Weights of a small transformer language model: LayerNorm before each block.
MLP neurons of a small language model. Each row is named by its layer, matrix (up: input weights) and neuron, and shows model dimensions 16-111. Each number is 128 + 32 x the weight over its row's rms, rounded and kept within 0 to 255.
Before each neuron's rows, "fires on" lists the tokens most often at its 100 highest values on Wikipedia text that the model never trained on.

fires on: "a", "i", "}", "o", " i"
L3.up400 [ 53 101 113 131 127 202 171  78 140 138 141 148  89 132 124 144 123 148  73 101 191 148 131 133 102 170 194 105  90 153 111 124 153 156 134 122 126 113 124 128 119 172 126 130 169 217 174 146 120 118 127 150 122 142 158 106 107 117 128  91 175 128 118  85  93 161 183 149 141  90 106 158 121 127 112 135  55 103 132 105 105  78 130 142 134  99  89 131 169 138  43 157 149 156 132  84]

fires on: " who", "3", ":", "2", " following", "5"
L3.up85 [111 125 158 154 106 153 195 169 142 104 123 196  48 121  77 140  97 199 131  98  88 141 146 135 133 145  83 157 146 154  94 116 113 126 140 126 144 144 135 160 186 154 146 111 100 163 113 162 123 111 136 123 140 114  85 157  85 193  65 181 175 175 109 160 143 155  73 107 108 159 114 124  76 157 129 137 100  73 178 139 172 205  92 109 174 156 117  89 151  72 144 178 103 134 139  93]

fires on: "2", "p", "r", "1"
L5.up432 [141 114 140  91 105  85 100 154 208  97 125 122 149 122 135 119 154 137 142 118 157 142 109  91 141 143 153  94 109  75 208 134  91 153 141 138 230 105 141 150 120 136 115 126 132 122 139 109 132  88 136  69  96 129 128 114 150 158 168  87 121 124 199 125 158 101 149  86 135 108 106  99 122 145 180 163  99  83 186 144 128 139 108 117 108 138 158  97 119 136 128 137 155 101  64 117]

fires on: "z", " was", "ot", "t", " is", "or"
L5.up395 [ 87 155 146 100 154 134 149  84 121 151 116 165 115 139 132 130 113 100 212 132 130 123 124 135  77  98 120 117 148 113 125 172 192 125 146 116 166 107  93 181 132 100 147 133 137 171 119  98 165 154 144  94 166 143  66 142 136 133  99 143 172 116  91 139 119 119 203 112 127  47 139 119 108 149 123 124 141 136 154 144 174 168 119 134 101 117 142 139 116 194  88  39 174 101 168  82]

fires on: " p", " the", " dec", " c"
L3.up92 [ 97 126 113 115  44 143 145  89  98 139  89 115  65 120 118 180 138 127 118 132 109 101 174 175 103 121  55 131 102 109 157 107 119  92 117  91 111 163 113 158 107  97 155 162 132  70 186 148 130 128 119 116  77 136  47  77 100 164  81 135 122  86 160 192 103 146 114 149 159 163 115 152 176 131 143 120 168 128 149  83 187 168  95 134 126 135 143 107 141 150 139 120 172 121 101 137]

fires on: " as", " to", " of", "ed", " for"
L5.up77 [193  95  66  90 109 109 141 106 179 160 179 152 110 123 119 128 159 111 184 115 182 142 172 160 164 121 158 156 193  96 117  84 127 172 134 127 155 125  53  96 133 149 155 135  83 122 185 102 124 150  97 129 129 107 131 134 167 144 165 148 109 113 108 175 111 118 154 123 132 132 106  64 136  86 122 183 105 175 187 102 118 148  29 143 176 122 112 137 115 217 141  94 131  60 151 166]

fires on: ".", "T", "t", "EN", " S", "rat"
L3.up190 [121  94 133 160  75 137 113 117 167 118  65 219 160  90 136 144  79 131 142 148 158 114 111 136 132 136 133 171 140  92 139 145 148 143  72 116 126 111  85 159 121 147 129 128 170 170 195 103 196 100 135 119 108  86 147 125  96 158 125 143  97 128 157 156 127  78 133 100 111 132  73  96 154 160 119  71  67 124 196  90 171 112 133 106 108 113 109 117 160 142 125 138  97 130 135 198]

fires on: "p", "ch", "h", "or", "ick", "art"
L3.up110 [ 87 102 155 153 183 132 111  98 106 149 151 131 158 111 125 178 123 148 129 115 159 113 139  88  99 104 130  87 169 119 148 174 143  72  79 130 128 105 118 142 111 122 120 137 183 155  77 154 109  94 110 136 122 124 129  92 126  86 116 131 163 118 229 173 140 104  99  60 119  98 114 126  93 153 126 106 101 147 129 143 140 178 159 147  91 167 108  99 123 122 109  93 108  71 171 110]

fires on: " M", " of"
L3.up353 [149 135 134 153  91 183 131 147 114 140 180 166 147 150 138 122 134 176  97 142 157 130 144 114  84 124 181 114 152 179 187 120  51 122 136 121 167 142 134 122 135 127 107 131 111  82 133 146 138 168 107  98 119 151 151  89 179  62 208 101 107 139 183 165 168 123 145 109 140 143 106 109  99 116  94 105 163 102 223 151 166 141 112 129 100 167 107 142 148 134 193  48  93  72  97 154]

fires on: "ed", "rest", "est", "aps", "bass", " of"
L5.up141 [ 92 131 121 132  88 149 102 106 116  68 138 170 127 164 108  77  90 127 125 129 118 135 174 138 129 140 139 178 162 163 148 127 125  76 110 102 136 153 131  85  96  62 131 153 105  82 112 139 120 167 102 101 148 126  97  99 104 152  88 136 167 128 157 102 145  72 121  70 111 126 205 193  97 128 101  75 144 135 137 127 125 129 165 105 172 195 123 125 109 184 109  92 153  58 121 120]

fires on: "r", "t", "ab", "ic", "ac"
L5.up102 [ 79 185 138 114 105 126 112 107  92 135 186 131 154 137 132 175  69 111  95 124 131 157 122 141 106 144 136  99 134 143 207 126 126 153 146 167 120 128 122 119 118 155 147 116  90 161 148 118 132 178  84 129 123  91 117 145 152 146 177 140 121 151  84 126  91 215 141 137 103 113 124 152 177 118  95 164 100 147 112 132 134 123  79  36 166 185 165 131 145 137 169 122 112 100  98 159]

fires on: "===", "w", "==", " ===", "|---|---|---|---|", "s"
L3.up387 [ 92 122  88  96 164  88 150  68 167 124  97 167 102 100 136  93 104 175 156 131 150 188 142  61  84  97 113 101 124 109 194  91 173  88 120 107 201 129  78 127 129  92  85  96 155  66 110  99  90 136  95 169 120 158 149 132 173 128 126 168 135  90 110 149  99 177  84 127 127 130 165 158 134 140  76 134 162 110 100 128  93  91 164  69 146 117 135 159 116  97 168 122 105 103  95 192]

fires on: "et", "ed", "t", "ent", "ors", "or"
L3.up119 [115 106 119 162 106 141  93 162 101 122 141 162 141 216 106 131 126  77 134 131 149  84  60 119 152 153 133 184  62 120  94 204 139  86 100  78  76 137  90 148 103 117 124 119 183 137 140 111 182 129 126 132 182 132 122 125 134 185  80  82 111 193 152 205 147  80 136  99 136 118 127 112 108 138 114  92 164 118 148 124 171 126 158 162 103 136 125 140  91 141 114 112 103  89 161 136]